Part of a small language model's weights.
Architecture: LayerNorm before each block, no biases in attention or MLP.
MLP neurons of a small language model. Each row is named by its layer, matrix (up: input weights) and neuron, and shows model dimensions 144-207. Each number is 200 + 40 x the weight over its row's rms, rounded and kept within 0 to 999.
A block is one neuron, or neurons of one layer that tend to fire together. After each block is what it responds to, as a language model described it from the Wikipedia text at the highest values.

L3.up2587,194,256,207,279,190,181,229,212,177,135,244,136,257,157,243,256,219,196,211,166,215,160,190,224,79,225,233,268,185,250,220,211,228,122,140,186,176,215,181,208,135,215,227,244,208,237,194,149,162,170,234,234,224,255,146,137,197,182,220,222,246,103,188,156
Description: Word-internal pieces, mostly single capital letters, inside proper names, brands and codes split into fragments, such as MiniDisc, PolyGram, BioShock, GP9.

L3.up855,185,238,227,182,146,210,154,194,224,211,251,157,240,233,159,138,169,170,187,222,180,259,138,222,193,208,297,189,225,237,156,176,190,187,194,142,239,140,157,113,244,149,186,168,167,248,190,256,220,158,230,204,122,258,183,203,154,212,121,172,241,260,199,237
Description: Tokens inside the header row of wiki tables, mostly the pipe separators and column-name pieces near the row's end, e.g. Seats, Cup, GD.

L5.up103,281,214,167,223,199,188,207,274,228,142,257,104,176,229,196,151,163,180,208,275,177,177,188,175,218,117,183,120,152,150,247,200,191,154,179,228,187,187,158,212,307,141,187,222,194,151,191,177,217,197,239,144,111,210,229,255,120,226,141,155,149,154,182,154
L5.up1072,212,224,206,190,167,261,221,211,240,149,203,164,234,183,157,197,210,145,250,268,219,223,194,242,178,220,158,129,235,145,232,180,133,184,190,190,239,189,129,149,227,238,188,173,240,146,118,167,144,170,230,197,226,237,128,207,268,174,228,172,192,225,245,172
L5.up1187,223,169,210,245,208,209,250,230,228,129,147,189,224,219,200,252,212,142,227,311,165,174,222,284,150,170,186,216,228,168,171,213,134,187,194,216,166,239,146,191,205,297,177,167,238,155,197,212,167,103,214,218,199,214,166,192,187,269,183,162,169,215,219,184
L5.up1414,168,162,154,202,207,182,206,112,231,221,165,207,202,230,167,207,156,181,202,251,131,166,224,206,255,231,170,223,151,195,224,177,202,178,150,196,166,169,219,176,142,184,146,273,153,196,216,201,235,199,207,188,236,227,192,187,133,226,140,196,179,234,177,178
Description: Capital letters in the middle of an all-caps abbreviation, right after its first letter, such as the H in VHS, G in IGL, A in UAE.

L6.up198,196,216,191,176,210,217,197,210,70,148,214,215,232,119,155,230,196,183,290,221,161,249,190,172,193,125,240,122,251,192,154,168,135,202,267,275,197,205,234,291,186,131,172,190,214,173,127,139,175,160,216,205,275,152,212,235,141,201,175,129,176,143,140,227
L6.up301,158,234,218,233,130,211,220,104,198,185,277,198,213,199,146,262,155,223,189,176,152,198,224,181,290,263,181,187,258,211,251,247,214,131,166,215,151,189,222,189,264,163,283,193,235,237,161,151,234,189,195,201,185,166,193,137,236,216,252,210,213,280,204,258
L6.up428,174,195,174,202,206,131,262,195,225,195,247,214,197,175,182,136,146,231,190,248,237,151,191,148,215,232,209,258,181,194,154,162,201,202,200,199,217,183,202,275,292,144,218,160,235,206,158,205,299,162,288,146,237,202,249,224,260,209,219,163,167,186,217,148
L6.up578,134,138,209,97,152,192,191,229,211,164,204,173,194,222,283,189,193,214,213,197,153,203,113,200,227,262,191,285,251,149,167,183,169,283,191,226,129,261,148,188,200,177,196,212,250,167,136,262,172,183,115,197,165,191,205,210,199,208,209,187,237,138,156,255
L6.up629,182,209,181,128,242,198,172,214,167,204,185,231,186,237,227,185,171,194,152,154,211,240,240,166,178,217,159,176,190,163,210,263,296,164,152,199,190,258,199,289,231,231,168,180,123,265,194,273,184,185,258,186,213,220,235,211,203,251,187,267,194,179,176,174
L6.up689,186,237,203,263,196,181,173,207,190,135,203,257,129,240,198,206,202,221,156,183,193,254,205,212,190,202,192,205,187,185,214,225,187,205,115,243,205,211,101,277,250,224,143,93,229,208,267,223,261,204,193,165,235,220,301,173,178,238,212,189,174,175,112,137
L6.up1017,118,225,244,242,114,240,204,159,165,147,173,130,229,206,158,220,159,122,165,204,157,161,191,255,175,178,195,185,161,171,208,225,104,196,205,184,224,193,163,187,142,221,184,186,227,188,211,174,118,188,185,210,229,206,206,208,191,233,213,138,178,216,249,202
L6.up1021,240,190,151,185,228,306,164,222,189,255,211,218,177,164,152,274,231,194,245,203,179,108,190,197,162,212,214,188,240,241,186,175,256,190,218,320,184,213,170,193,223,217,143,189,195,198,127,161,203,203,217,175,161,195,223,185,273,157,257,111,176,195,195,186
L6.up1108,206,214,249,148,205,222,189,248,157,180,229,193,204,148,187,194,205,228,214,163,151,236,213,204,206,225,157,136,180,174,165,175,251,229,175,283,230,188,181,261,180,169,217,150,151,198,217,218,140,235,253,253,212,158,153,176,183,209,200,228,169,235,193,298
L6.up1260,219,273,194,253,239,191,218,207,173,137,159,131,273,135,156,211,191,222,200,281,200,169,48,298,198,130,176,205,182,145,189,166,93,213,209,172,191,172,180,193,226,286,141,184,296,166,185,172,199,206,220,182,193,291,210,192,185,225,214,185,162,155,278,194
L6.up1310,163,166,193,152,224,187,190,224,182,199,201,233,229,162,278,210,155,183,188,201,245,217,156,219,283,158,215,209,243,105,233,175,118,151,205,234,147,251,211,171,192,186,153,121,224,199,153,213,259,283,219,209,158,143,264,153,198,141,185,189,131,195,243,174
L6.up1672,132,159,169,213,284,204,192,189,281,254,218,203,229,139,235,215,128,204,210,225,184,177,203,257,203,201,102,184,255,120,181,224,163,177,257,227,255,170,215,179,238,144,206,174,199,150,192,239,129,208,208,173,280,235,264,188,237,185,235,155,174,167,183,200
L6.up2023,258,239,177,217,151,200,252,205,202,161,176,237,180,166,194,273,164,177,212,218,227,194,144,123,196,204,158,194,163,192,148,138,215,190,259,217,281,244,168,183,175,190,232,231,220,211,216,257,187,256,144,175,216,184,167,168,241,166,196,206,90,271,190,275
L6.up2193,174,227,187,98,189,189,95,121,213,187,172,199,229,174,245,202,221,198,265,215,196,184,90,222,128,195,212,201,138,82,55,184,169,229,145,234,207,211,221,238,214,145,305,185,179,223,138,179,151,250,195,150,273,168,200,218,176,257,197,224,203,146,286,148
L6.up2237,315,124,206,229,195,159,226,135,221,125,220,176,198,168,176,244,125,163,224,186,251,298,164,224,164,213,144,211,221,204,227,174,215,119,179,242,254,227,168,177,260,257,194,209,196,143,221,178,161,119,178,185,227,216,295,194,245,211,212,229,143,193,219,183
L6.up2572,288,247,252,162,208,162,248,253,134,217,151,253,242,209,199,204,184,279,158,212,257,153,188,140,212,184,135,189,240,222,243,233,189,222,217,176,193,170,178,255,168,204,150,119,263,251,160,105,265,202,221,202,184,201,208,223,250,234,190,201,209,111,204,148
Description: Word-internal fragments right after a short capitalized opening piece, mostly in names, places and acronyms in lists and tables, like Gu-il-hermina, Gu-at-emala, S-R-B.

L6.up39,237,232,219,177,234,159,246,164,168,189,254,188,173,211,183,210,163,224,264,143,201,160,196,191,216,147,169,143,197,182,226,190,253,164,138,283,264,211,212,242,230,176,212,175,202,165,209,183,182,143,215,267,177,197,193,245,172,185,170,191,188,278,230,182
L6.up47,253,231,241,206,146,267,118,164,277,196,205,87,205,257,226,140,242,274,178,169,178,234,233,169,193,182,207,222,240,196,190,182,133,220,185,188,156,56,222,159,222,268,288,190,178,210,248,196,128,193,213,184,211,189,230,175,149,192,172,230,233,200,235,136
L6.up68,179,255,107,168,331,172,204,148,139,214,157,224,142,253,287,282,198,170,190,278,251,187,205,217,226,266,255,187,223,169,196,131,198,252,85,189,201,172,139,144,218,210,250,156,177,241,187,144,203,248,161,293,166,227,237,136,163,152,160,208,220,202,202,171
L6.up77,226,302,189,152,186,248,125,198,240,193,198,165,229,197,165,174,238,221,199,191,184,197,206,223,175,237,235,201,222,191,158,138,226,241,227,172,133,135,212,232,153,182,158,105,202,232,194,244,239,168,257,171,212,197,233,193,177,226,155,243,181,173,165,176
L6.up878,229,230,184,229,193,237,277,217,164,209,234,259,174,264,147,167,232,150,165,184,103,171,231,250,160,219,234,196,156,129,249,213,205,208,262,172,259,159,151,241,242,235,303,262,197,151,210,195,173,193,203,225,206,185,224,205,193,185,201,200,249,153,165,234
L6.up1035,220,219,227,240,198,175,201,218,144,172,176,271,213,168,207,272,186,214,170,229,203,181,207,180,243,167,173,263,237,133,224,235,184,100,143,159,186,239,201,217,240,226,189,180,202,182,171,211,156,159,237,259,203,186,203,183,185,211,226,196,175,276,135,256
L6.up1265,206,174,161,208,170,198,190,266,184,178,254,132,242,179,206,202,221,274,200,250,236,298,189,224,229,169,182,196,154,183,251,265,183,138,168,178,150,139,182,247,255,246,204,168,216,208,251,159,200,157,244,198,195,178,181,171,206,212,160,235,213,197,101,216
L6.up1363,214,315,255,235,242,209,182,176,181,240,120,173,254,215,185,125,165,211,164,204,223,176,155,232,216,214,184,227,258,218,236,191,215,205,215,228,212,175,218,230,258,251,183,168,207,205,144,258,226,208,194,241,181,201,177,161,248,173,152,228,240,169,174,297
L6.up1377,209,185,224,321,222,197,240,189,171,196,220,223,158,163,203,237,195,231,222,223,205,173,146,191,245,253,142,253,188,214,188,241,183,199,286,158,270,165,144,180,174,120,162,113,238,186,196,240,211,204,176,193,155,176,134,202,189,141,276,222,212,132,201,244
L6.up1447,168,210,198,194,187,168,158,140,171,143,181,165,211,200,234,188,234,194,234,221,190,171,229,224,208,126,204,230,215,205,268,187,167,178,215,201,193,195,207,202,259,220,142,158,236,188,219,180,193,79,249,203,279,188,226,201,225,153,226,235,126,231,183,203
L6.up1715,185,162,149,174,213,199,194,161,161,240,243,238,195,260,184,121,196,203,194,197,206,185,247,150,193,177,249,200,199,119,254,199,119,170,183,168,161,247,193,235,189,208,202,182,203,195,285,198,228,200,242,198,137,304,119,178,82,212,195,267,190,219,263,214
L6.up1875,148,169,165,230,205,253,183,214,168,224,242,167,242,232,140,146,215,222,198,176,138,158,108,144,219,115,224,175,200,166,196,158,210,179,224,285,168,196,223,194,228,230,177,146,263,225,186,209,200,177,325,167,87,116,137,244,132,201,178,185,286,225,225,215
L6.up2037,142,193,183,223,150,180,232,255,161,154,157,221,154,200,172,244,224,275,235,180,195,241,166,220,196,136,223,195,179,209,228,162,209,204,180,273,117,217,228,279,223,155,242,212,151,160,144,145,139,181,207,208,213,190,196,252,207,195,193,192,212,244,214,247
L6.up2175,207,247,280,169,191,222,140,172,154,218,231,166,186,145,240,97,167,197,159,156,185,270,167,239,177,235,223,150,266,268,186,204,271,221,202,225,221,130,141,268,246,354,188,241,138,167,226,229,235,221,250,203,156,164,251,217,205,219,176,300,276,267,243,213
L6.up2318,175,153,217,253,250,166,132,218,212,205,255,149,194,210,208,169,158,281,183,160,216,186,191,194,141,219,145,149,202,171,186,208,216,154,246,254,199,152,198,166,222,204,206,200,201,138,170,219,117,162,152,217,209,305,266,235,293,224,171,165,242,165,185,235
L6.up2499,213,219,210,208,185,261,167,210,223,245,179,211,242,201,229,134,200,205,188,185,178,200,145,239,203,170,178,263,218,160,223,301,204,185,201,223,222,190,204,138,206,170,123,183,203,211,224,196,204,130,231,188,196,163,245,226,187,122,241,205,197,236,170,190
Description: Pipe separators and header words near the end of Wikipedia table header rows, such as Year, Final, Certifications, plus connectors in statistic lists (and, from, open parenthesis).

L5.up170,222,272,102,227,236,230,154,252,270,178,247,185,214,258,198,113,227,216,153,170,170,241,193,150,207,193,230,264,225,248,148,202,243,225,272,182,150,157,130,138,220,127,236,233,170,242,203,230,249,194,196,146,218,144,264,172,174,267,153,260,181,236,220,174
L5.up1086,232,258,247,199,143,259,175,210,206,115,218,213,203,117,172,171,161,204,131,153,177,225,215,205,195,228,265,277,220,208,229,221,222,224,140,136,111,225,181,195,203,194,196,158,207,179,129,215,262,161,221,202,210,193,232,248,98,233,201,156,193,218,205,246
L5.up2348,161,226,182,261,264,175,198,228,219,188,166,212,216,201,146,213,219,215,201,151,183,202,235,164,191,209,213,266,268,171,141,211,176,203,170,167,170,178,204,223,167,244,209,176,265,267,154,302,209,214,151,184,220,205,226,255,128,181,200,191,247,233,127,202
L5.up2574,192,212,260,196,234,208,240,193,186,176,134,225,219,210,192,205,231,205,150,159,201,167,135,93,219,158,162,132,238,182,139,199,181,269,218,193,195,119,91,141,250,199,245,77,223,257,151,235,174,174,264,167,281,155,237,224,196,191,156,298,170,189,159,215
Description: Tokens inside the header row of Wikipedia tables, such as column names like Silver or %, pipes, and the closing line break before |---|.